Part of a small language model's weights.
Size: width 256, 12 heads of 32, MLP 704 SwiGLU, vocabulary 8192, 11.7M parameters.
Architecture: RMSNorm before each block, rotary positions, no biases in attention or MLP, untied embeddings, capped logits.
Training: 510M tokens, 3975 steps.
MLP neurons of a small language model. Each row is named by its layer, matrix (gate and up: input weights) and neuron, and shows model dimensions 0-127. Each number is 128 + 32 x the weight over its row's rms, rounded and kept within 0 to 255. Numbers have three digits each. A neuron's up and down rows have the sign that makes its largest values positive.
A block is one neuron, or neurons of one layer that tend to fire together. Before each block is what it responds to, as a language model described it from the Wikipedia text at the highest values.

Description: Passive past participles. Past participles in passive or reduced-relative use, after was/is/were or a noun, often followed by by/in/to: sold, built, founded, written.
L5.gate630:114129119148153178110113112125060093110084141122091142154091143089131167142105144172149114149158169162139111178147093122128169135091073103107144134114048092148118050081115125183141158090113160112093174127100128174107150128114152135103129194157156153119179175135051121130117149160144109117128106125097137153135134093128188109111126046119135111148102144169164146123105169180160143107072
L5.up630:096145107156138131140122107045087195075182151087127170081098123133141143138118164121175145121130043116110108165137046121150154141055100138107094124100092094119115124130128062177115138151057140119125116117068097159116113081119074140148109189142171188086159131126101079115148141138121137124159137121108126117116113190149152155128109110132092109101121142158116152090085171153082160085072

Description: Passive past participles. Past participles used passively or as reduced relatives, often ending a split word, before by/as/in: directed by, described in, known as.
L4.gate63:163090104149123083169134144105170099197125088137195088090069192162141192110123120133090136091127151093090161141159165123102168164083123081123117155168101112153153137105124136146113179060107125117170124158139071156138137106126145128107157162143071150152135191067066130057121133102095117072133131125101102067185102122137157076109183138070142153159105076157072123069148128177101109120083
L4.up63:099086098165188124137136151129133129156129087066138095107115161173082200140154132155191114167188160106189111163142110140111142075101131214104120148155158081120096165110171134180108143110107099131119086161146103119096145129113157125112132128138133097053133189081124202135091165120187101185094166145101133108170128149106118189108170150062145096169133133081134127097149135105086114123111
L4.gate291:168111138160133147127105128082109175165097143084126125163128125152133200052140127164118113112128109102086083089129134153114177102099164140079129169150097159088107127095147113169177115129100138192121133130097097139099098111143174147110140180150111115109115137174098168062138162155111134088160150161132144156097126112148166101115143051121090121150114097163117140100101140121104097115173
L4.up291:122122152188127117126115132141155092079192176185163127130080099129115154154119127152120144139172094155114130116146138103136178108149076100135141125106096070101122128179164094167123081135046179126131087192101148176127112154183131101134153090124132118099152162115139115130169166144140125130170123139073069125129137134148195181117086098074149105174118080159126125175081187145082097109164
L4.gate561:121103151155166104115129094163160128131166197102101107088091099189116190159140105117137082135198094147160091170114126085155116138129127114105124119178168182116077155156141193143164149092148145214125167103088086098156110134096114084098072186140110173091142146126132155052103161092136093172123175131082124165129100093083121123077105124117137141141130162105170118183097101173148145112101
L4.up561:150150115130140094114202140153143141177097186083234159183112143089139169150117150151113130137185154093138128103084121128132144111109131104094072111094096187166137171093087140103141170182127117154116149159098119100064113138139157117125137192142122187150092118153119141136134115110146124171110129132096127167136082084096108130127116134069161124140090108109163141118114144134119159120076
L4.gate602:111096140156128101150111148117148052093168129082144146115166132147174132081195179108161128128152134153133126101155113194099187124074088182128059132158146108126122100097088160162185158106150087181130146124140090187150148122162097110141093159094090154113070089101115107073110138141109161129131107116109181091089220153143145142130162161127135139051160176170174149137083109146128135131128
L4.up602:133124156122087121111147212086147155132113153128149130107148085138107077143113099185113181145151109082088107135124085102139131084167139128152136141068109078139152119126137056154101184116102070129164135118113123091163132121070150152157149160129114161132114123069101106128143062116108062169085070084098179084115125111079084125112107091141110128142137142150165167093080140129115089117117

Description: Past participle endings. Past-tense or participle suffixes (-ed, -d, -ated) closing a verb split into pieces, mostly passives like remembered, escorted, dismissed, before by/to/for.
L2.gate103:107106086112084126141141225095154101134188152099122137109087154109153184141096125145181156074114096152134113115109076121150140133127151085073159099150082108098085115090125119161155172087115176100116098132132127099148136118136160072136136232178147118105129159150092147139125177123098083122118090140177169081072150107134174123089108150065134092169153142174122125091088165166179173140110
L2.up103:088095108137132143120139142143100152104151153093088119109111144096185113216149130150160122126171109088163106168210095129030122151169058120114143143114074120078046153136146143205113147128087133190143157140090107124090094124120130082120095187129121166118102125191129109093110174112155149092148148070136147106092078086101167079139111114067145114143181133121136101104110154103168146117092
L2.gate127:083122147161102198156121191133123156120103154076155170139111108052151121061142115122169178115150110125176102137126155088139152085164131115129106139169102138113098115078116165130174110142047079159128174121164116146101132098129139105179100132103165085113126156132115104132162119132140171150179099119153108143119121136168119145067119189151105137079126090157067103109140070128101123147095
L2.up127:125105075106069119172132102139079168134122133156133110142128096153179142180154181137085096067170148120157133112177105138142119113161160101045095135094093168117153096143132100116150119157173158144116137140108122147117138156122139104134097152080157134165057108095088141080130147131073112090142180174115164114156139153105120105139090154101118142101137128070141090113111149083171103113110
L2.gate159:158106133120111148148117135144094180144117132103164190082126126124103087131101137124097121115127057174145103135099100088166100144153159122053102088167119098114082105073123131158106124156129098162078141162199139136107143100140186072153141101113114157077083121114095096122153169068180131066153150087155179138176120108128142083145133160156115171178170175112100167136101108113123134164150
L2.up159:152087089083088139183130097154136089071107114143133137101098211124143143128150151104158081100126034143145153144073147099113114087118123128199123130147103161109221090163151162101190136115143161163092135088143058115122143080137156140172083084153104107127104184127092149163160171096166126097143148175151116088153099132131160120124089123163128150113110128105135143114169141132147086129145
L2.gate167:159136164098151068132121122119128102184086093146112164185115156127076122085100143198143142124185113242063161192095109154119086206103144060105114122156131173135106200109075141119127137111179128073156074174113146142122087123125070096149107088117168153116116115142183137101141153128151154140129141140130099150161077164126097154149145129156091150113159083139152142119166126134110164088132
L2.up167:122179128148117103094173111153107142136126094133156154133134189094140163136145174165147120108159159109175097112130142219153138127143112162069167074102045126101074160124065115126128130188159186103105092171163129132121171105135139091137075154174148139177148131102114087126118111085103183146095116121043178118136127088113147081053147179096111097094104139149127122098125134175058180114158
L2.gate212:168129117165170099143154117133132136065113106073134151065162151107112129091093168132144100136175107074129103069174130116131184154120127133092080113118120142097107138086142131058158143129099128114072109095148110113108111070137146133120170153128117164174126087127079137137140100153166149184134109155141093163135062070161112110143124116092193121179152098076151131122114137083132169182167
L2.up212:142133177134166139130137133086064152100162176122077162100132195155123102095106134144153144073186111116116135134164145098165157098183152054110146139094146118132108194110155094085123101073144131155174138059136165074143101108116177135142145108110162170164154067095184066121084110157116146136173121082107129127099108119146078125125148102116145160147087117162164103056133094097136164147155
L2.gate282:160094111130072168102128162148141100093154144170131134113172124123164091077114170142156152082125117059171098045125173165166136122133136115098114132088132120103092116148077118097209119140102127119117146183191132111096079169072127108135133134126154146136077121134098105112102079121161119087118068137147048124131120069175097093127157092127115114182158130106145099102133184118119108081152
L2.up282:071157165168107113156138125133129087129105120160182102126220102174099160078108079113064082098098172139140143163098127051182132118137146104159118135111154153102176131109144105120116152090055131108185145159145131109089148073143139126139106206099144072143123127188132126107125073108140138176177112106101159176113097115148150115134143131069156098179129110108150103182144096115095111108170
L2.gate291:228169140121110133126105108083144130121128169095148115121125229137037118059182119186166103115147149086113063123124065140147155136183142092129131181139156136119121135109143124087103135114081108120099150128164143123155162120136132132155155083141165186087126168097104164172117156137113103164162084103118166136123158176137161111175132133084143175129126069110110037130132105186156122081122
L2.up291:119152121107164168130137110110140065164115145116107116168150188129137162180137102070157126111124119118135157159103171191122154204091124087150172133130114149086114125180178147104145147132108123113115185141107132106129160124101125116113115119196185122107120126206165140118116122110121089126104165083172084191085102111120115120114085040085104173188131115095148116146139202137153147132155
L2.gate322:129102106170174105163083107086136113131118221084168183141142136168117138032131121125226141142133081157168073177104152083121182128117093135127176145106089062188098116080097163105121130130162080105194084151083124158130139134157123131158136190143175153131137161130116105063136178132174094113115139124124107196129132131131145144085119071125116151096134102156182126180146135150127068069125
L2.up322:136109121119127143161127132061115127087136164148185099159123135108186186070135108127102067106102188086161127133139092062140169132015126155108102109130132145077104067183154134113177153119094093146118119077160143173084137109117173126100139144191136049138068117162135166115159133110105145111146137139162176121122126201097128086139169030104154139100095089144122106131190094188156076071145
L2.gate415:185087127121104195140082188101147178115154131126128117135152129083144169076131126062109111136154090163100098183114118109151115125099144143094147111096135144114108118144116129124129176098115136081167106134159141155114156051129073133100131159098178123070056149160130146067115136080119140194160129137090128113172090082110151091188092140145123124138194180138122112132170219183167109191229
L2.up415:106108116153167143085119130123180158098126140127202137147117178062131143141102150154157149085203109140137076103137082063100098160171123129077179152137164101093154114142144162110103147073086084050150195194183117163108119102149138155113168192183092105045156117068117104121133157132143145115140143097129158157138080134147091118151149198177135156144111101123163171153161206161176097166115
L2.gate434:110127087117162133132127091091072112090135167135118145098138156122207157125104159126148050130152097105153129102109105102137203103080128138022129153119093058159111048106076133078137126100077112129112121122130079135139141094130154109145090136149203122150095130124068116029151105119155133159102179125195124185135144109151100114096149156101125147127111174140156119114159090116132116110105
L2.up434:155181127159149102142127137176126078189103168149158123114130154110130164178196157144130082105125115109141192126103113127084178175097095154110147136142118132164060111088094168156196173144110136055142177117124122158149094143192123094118128151118165172121157118140085109087117168153197088145129126148115127132190140158116125147136122179122164137098129135114169161103158073096150077112054
L2.gate437:125075090134029078196134160156148079091105076136129113072183113096123095171159145128152088125157117074166082169120144170082106092179126078180110109120165183109131147129130164159127197085077149127148156140157125155109131161089171088129141135103125094084110156131146099109161139100116148102159149067164108158160158166138103142073085071144168103179131127145106104144092138096093102148105
L2.up437:136122119152176125095112202140149150141099106118127146084070143146150143218167142116171088110110097144162157147096073169156109141138109104064104117131113137040153141098105130149090129145102116158152094132133160113133098103119133105095160161120184061112076119088136120139077060097102117164111151161124151101148162193173131115223102106165035134158117126157146089094057166081163117152103
L2.gate494:132065126171105112124117077133120100106116135090145148049075157155134171146111117153106154169144156087133119133095134138146158208081190134105184113137134142149091122055110096130138142116162131076145094097166119147100156142113072161141063170130174111094120112194115111118114178100124073068076117122138149096101115178120114123125120063071157153171143130111121139115144119151079060144133
L2.up494:123106189179086168159151107167087115137110164112163093132114141152033108140195092109154132127144093105173168054150177102145193131127114121109106142143082183124084113111108186162134154098128096095151109080149136215081117120088119142116090156148161136188158104111154130088131103088101133151099084163119202101153125096148107165091174115189178170166158114076141146160141138099138117081124
L2.gate598:234078140154130114123134126086088107116088083113142100158142120157155153107133119117156074114143162138142129148132132116126163136091179113130163137127105090151085073052140112155159135069152149134185099127138088101087119117139149175120180110139104133105137194123159167119141137140153126126083128085124127126147076121171139101163079127125096107147179111105194092069089108121126123132122
L2.up598:142148143116126170151114150130127133142065109091132139110128109148135181160070125101143135088181177135140127135116125130114155153150101112119117126094125153094115187196176120136145255127164086139113103130127121184064127184055086138124097132124189096173167097042095104109124096137169139129155133180143110071079123108111160097184124074149112187153193146124138117153175154144099139163139
L2.gate599:104069171174114111109106127141067076131135121144142171122140172122204091100160092135188082148136155087116130177134157100180084144083106127082191147077081140102145075192122145123094168080139131202080156145124098112141104127140147098138171131115111130126077219190093103116139145083160142094070160148177116153169147105113132111119124129084130128124145183096137110091151166136190146154141
L2.up599:117111169144128093124186134104121134168135130091148133141144113111154111101093089194143117154074124131114099111151125110105087113082182113132117092118149089092125128096103089127041117115211117075094118134102162113089098152123082135111102084126102160164192124150153137109099121146169073171133102071130120142206110100183111098099168114123135080130167063100156159153149126159176107082188
L2.gate633:082142148118100155107101073119158140131144181156105116158145148183185128123160104131115099173097104065131139154103112183132127104094168108077122102143108176121094102103143086099157114113139160108139155083186143083125114160086195108160091152132147104150150140126145129154055124077123179133133087136177095169118122078129108116129131073128125093152127079126057125169125113129155132116131
L2.up633:119120132204167159162094126171189070114144198198152106138127154121149119081115119122124145146101049169075148072149168140124120134137164184128161111080124153161134160133153149073116114136193136097121096117154068110122129119081135115161101153102083126110148094110160136116111137108153111128138158108213191153148121094138091114118120080103121144141090070123075120097143122087104125120153
L2.gate698:127135162134082109124151179156113117132112173098123151146113103109148130082123161128141144122175089171139166095110139065133103115121170104092188171160137175155144157117157145132138118073129160134137184123154143157131109174047147083139097144142135128079104146129162096118150141202164132108173115103101150123143052133119138179096137153092096139210130083119184079098091156097085137124074
L2.up698:136171162137157116159133118153163068161141106112150152136090097134155096102135161159134137158123108147062197134123113143126111164106099109134129155089128157173138161125168162124116194114159120086138124163076113132125209112107137111142064087123130138145141144088116114152187112148127113024134118108122162128070104110147087133136133162128168151144113071145145114169106151152141148107147

Description: Noun-completing final subword. Final word-piece that completes a multi-token noun, often a suffix, like dissertati-on, dismiss-al, ce-iling, empower-ment, then of/comma.
L2.gate41:132180120157108102102160095081119135134204173135111163105112115140150088223118200166110157098140117148057113055153148081107119187145176146094130132135110110139142152119167134122120110118089123084119150178160120145147144111139167133138118130137142137132180114067156166073129085133134102135113143142130100164120108180093127134113130123142098114178162155125106065143118160032133088138100
L2.up41:133175092102150092166160160114144162170084104057104111162148151144118165114142120157103143131177110131069130123121157118141122113149130102155124127150168163145191094161142140143174156134096125112106145140175167111087133115113174117118157101163063167095126133176100094197131136156110149088177137167079159144173055082078123105159111130126158150124192084128133169127107151141119145114209
L2.gate66:143161162132161154129149116127104154130137144166193141163142179129171209131142096091136138113155136110155139100109146106177130134033179147142096136131094134138127151139133072116183128121208130095146119132151173123080113130160151110172171141144085138162148112107104156127135091180114141123101102133132104141106145200093159149136153109108087162075076073116054124110197119150099083158088
L2.up66:047122138143150072091107085140153092110116129134122126188168086129131115144113127108125127097090090124097146165153122131146156139142157126128161167134174066143168152125158112128114183052227193106152137140082097103125102127128142145161105153138073210112147116127159136126056120128154166167124060140169073194146068169171117138179123155133164173117125148174107151129114165081152154189131
L2.gate78:142182111129148107056112056126148118142113174143119134180149131185124142208141073142111113191101175094130070110114185115113073131123123199146063139100098144145104083110058159173138137149098203136119163109156132096120129129139146097102128126145114098162113108151140149138110141208160142087134094140159162167102185150154198148171115093128122052170136113155136139144169145139092165178097
L2.up78:117122115118074136127087117154096066138164096080130150171156171152101172201126157087095173158120118124130130157087139123179101113073155101131094150103114133122194120100169093114089100163135174134157149135140135119112129162129104059163148142110074103154140143131106128107159088163111136082078126124118127051180115149095149111142103088069118116094143154143076150118160147156112177178128
L2.gate140:127133111129117079146183119136169126118125102098115142159128109140142173124141157170118123137151158148103122092086205136151151109136100112137119135178068143107077066142177163103148216103144116059138120085147093192147083196111154149118120084099128138085161138102127097091102162127173055147083129080136087125155108156100140137188106110115104155146149168103112137169144144149084150166180
L2.up140:120117127168129144134178096119118118105158127094146130141107151142102149145139152114092109182116152103139136103134053100138100122178170093124160105121135119130165098155122093126140116082126177084164117115188090108086092046113169136107114106120127057086120086070117088103108146156122121113154117152086137156117075147146111117144144112172148136093080165085106117055103093165151123162116
L2.gate158:102139159116124159124131122102082123099191121116133180140142094125128135156102086147142105162106114080110186100119125110123103117159163123109084101162084095105106151161142123143148108122140204151116103140108127111084085145124163131176118094187135120127172152165062108084104171146121120143126114126102117103142109184092186173157136134155139115161177146139057131128128081114035125098130
L2.up158:175189161067142141188085180163136119115121153132125159128191181099135175186123116122140107077160096099107181119134118088154113156157092114059155105136175161164106111156103132100166132150061134110098117089098158100102131128135087101193108108124063121096144112149163160143052138133151162131126127148105134097074150139082076129113104145138167114120107160120124103137080061190178135112159
L2.gate195:180089154106145090118103086115141114108150166207089031207162138182170103135166175100060118098154062163177175155107118106166098141148150101161111116150162183113156146061157109139076167192189088105138168105112170161190110138169196165135111100140110100154120143144120157120166093151156081111096139132120129120150172112105148121136093118143088120110135108117108115144108157131164191164180
L2.up195:089115110098155156127098157158155123093106126131109101161128141126119111144116121129074108200109081137138093145160163114113093123108154111113125189130116114116093103068130125157136162144111111126175125166161078071137093137094144144161158050168081109108095098149117110154113146121137147149116156142089134133136180134186104067176110155109161087113122079110165153094147115200074165170177
L2.gate201:144112132154111112154111074121119125088179183090118096150121155152191149178189158055130120098093149142114171133113156182140068117142168135073197116123106139125129087086115095070095175165090120128129158106086133128151090136164089137137151083179097141145098166177074177153146145163135108160117147070118108099126089106077140116154138115096122111146092158095089087116096121100162109146105
L2.up201:121074119090127155157099141154102134126055101094093163100076122131097192147190140097149178151135147179121080180141097184065101121106099174147084154120099167121098090149148129148181131110110188157124109104165140147134092108124166157110145138164081111167098156098145122117083210139103127124139179147138158122179119116111100139208109125117176108139106092177101128128151141147125135133122
L2.gate274:167160135137128118153092172123117110159107179082061150171171126130078147181115134157081175140115143131094116180080056123120116163127127157119107157019162115130182063097112113151130112097124139113123172091164090143135116163172126127161117138153127140158137111155111149137149065158158224140106144153091122144150151132112104149186158110115108116148178068191090190077093169112059173125107
L2.up274:160149110143166121090170097148100138149165131170139168150196125168185159155095143127130111092110161096141126135117116128121075202110111161153185164090145160135134113115144132126086113171118183094149062048155189120170111100105142123135101177124123085186068121152120149153140112135134177094123113141108153139147132140161149191121101146111139136163077159163142111083121092129085096156113
L2.gate330:131173152120111099127138126110089133116145108105148137122150127129129114123104142155084176150175137207081124065143154178110087148124120124125119116114165152097120110113113152174092115152125105146122163144103127084112050179124069116126163152157140133142147121088110082078126094170154083117108172136116166156136095114049123145147115163140145060151101109101122131159104176116075180158103
L2.up330:108120161130115180081146095188105158122155107167145148083142094155191157146180184116137109138148135105114102134107113140068068173144143134115136152128137133121144102138130114127074147064102181120136169113146148084163122164144139110133092138152097124158108166107096142140117145080155180154136131156141073153073054149084110092128176112126106125118139156104133125169135138129120130174088
L2.gate345:077092057180137138154118133111153183146069170132155177140123118098106123106150120131069135166125111171091101071111188113133126129122177128106076130182122086177147113171049107167157045162118077152145112146140132164121143134158134089163095134200108133164139092125113169080134117101142080123131088133134147148147141171114145118134164131200128110143139111129094109164120144162158140145084
L2.up345:100144151118121115046140178148138144103105159130129157168171159177129088104127106171081126165160071156054136098127160070054106142145166099109074125108193065128133129098119142148196086175162139108159126152147142095150140117093151103159083105155164139122149125149111135097135136117132099069165147173134089127159122161115170162086160185125113140105113118150069069178170130238118137114085
L2.gate350:174132099090074160076137164128136119123118139140166157168170146159129118092128156127130133180089177124102103112096172140139139169085181170112141150172141132150113109160130103122143094095148103124145116147111133125153178153185124166140164092118108154089130104139088121101077097111140105111100127117086154159066136084121112116066126127143117124168146180110092083074186143156104152185159
L2.up350:095136130106157144093078143129165140073101127150144138076101129163097124149085183158087140159182129126174058092055092083158100128131101146153144178109128092154114089138139051142126127122096142143091052070020129079117079130088149114133145169154160145134097121076129137158134136103147119131155165166127103145120158134089093145107115087137119137070098105126079130133175123080131128153120
L2.gate466:113126114134151127088107112140119163109133072140121134104162117157139135140130070100164125134167166118105175108158158082149095101130138183102107137127148118123091180170120114081141128143140161104131135133169137104155105091141071168225100121134164172142161094183155220109146143177085127171095164130139175187136119133116172161131120111108184191167141059090068099147070164128134133127097
L2.up466:160225151123096209130176170112047111181202168051163169160102126140156103143097129166071098084164118121089131100082116133150176085123101139168132147149163111163152093187108126139177142127156164091130110122166108076140172096169161119090110126131127133100143090135142166094130124074094135105124169138081115092118134172104074128145119155171140124128136181089101105191099100154201170194124
L2.gate536:138136161130057110115125112100120125042200136182105097155158129140106113128150156163099113101214069142075123148114047115193168138090163097157094155140171144122072165182126125137093163085174174137173158069153186129066120126168130116168103134123151104180134154124103082093107158194118109099110139118143127101188108129133134083088156141150143078118108156123101172103137161118146104128091
L2.up536:116236124121130103139138123139100132162117096072092174123100140199051140163142102131183166133089087114073134067164138143179153085102119156041182082143141107126137086123139171070085134075130139103166089123103130189198122035143164061144198094127130165159129161158166137110098084112155107133172096097141104120132147146125129142143166113116098104148116111130091148152143100114183172138118
L2.gate543:116157126126106171167176139161098111150117176136108102132138109180167116117122095103176077163131046132104099149130135139143137100086147140080164149126111136128139155098111097068138150120131158113164108067088115149156138168149114123090065074082140115175137126153187173082160078131156177107142075126114144150193157138111172189152139148137115097112154133186092146166070172137106134175116
L2.up543:113117106147095181124150109096090118121108141139092137118155155102112114090133085113135137161170076082100162125131162192081038084099086125105152145201149163120122075123168107143134078162133182110142144103082186142132109123094139082114119145134124135122141135147182137171143113126159215113173082109108118151099084187081111177185118148131101114151104129178103184153109144137098171126100
L2.gate652:069176148106115163196154148135151143078136125132140131192107159124092208105115087120118149187176129084180088113165129182156101168077157125095170143164162148144084178136115156118153085111150135080095122123102110115149187076135104100159159143094128174087105102173194112126190167121162145092102163187120123199089177129080159171077135074160144088119111139133144117108106115198130102149150
L2.up652:121122171112157116161089197125080157133138113070212115126139132167113163098173080147157144038081053118151119139101118087124141164099137112140139163162164150136119096113131136115086154116096120150157102200103173084084115134118121184147122216136192124108141155083123113109089095187148077106145126131106104145125196077168109152129108072125071131181142107141188131151133118197089118170209
L2.gate695:102115101165129129116129105133122176135079128106096166139105093109159123121086089120180138099114128139093055131114127102115068169139100175103108126088096209170046084121139143138157131178147123128098176103139119142077098168136092067150090155166088171113108139127160130107199120120140110136124126130098132171102093139129109180173099141105049146135081147174049180125118091126142187113208
L2.up695:087133140169148155129168127136092114094146113146082151166142118192094092120120190103130219115093144177192151136121153188090164045114137138109161151155094155146138107107125136129112127166152112147119160117130115118150104166133122162087120089118091146131122130125116143173202122109137119087168096150089143125115063126177107132114159092096125136150143142167101174150147112086155152165152

Description: Action-noun suffix completions. Final pieces of nouns naming actions or processes, usually after "the" and before "of", such as removal, dissolution, shutdown, diffusion, blockade.
L5.gate697:081180150128138147104139141142073110118129159145083106104125111112158108117193170149130061092144170136125157092123146123148089158075110144108094160181148088083135168086184158148127119109156187179090106090103087066122111113105114149141201158158081110152124161112186121108149134109123170083136134117073029133104140141107139128173111119121128108146160168255135119134061075162123139155113
L5.up697:099112113128128112147165168112136144213068071142158050126154202101098141186122140082092117112147066065114117054141102130106121143164145022116150106108099167137109142082115140121141184107083186095156136170115119086148117152112133135139140133121196192096129207175078107105081119174079152121133070119128153170104136107113115190122103108129104172141162087138133129155189129107071154062095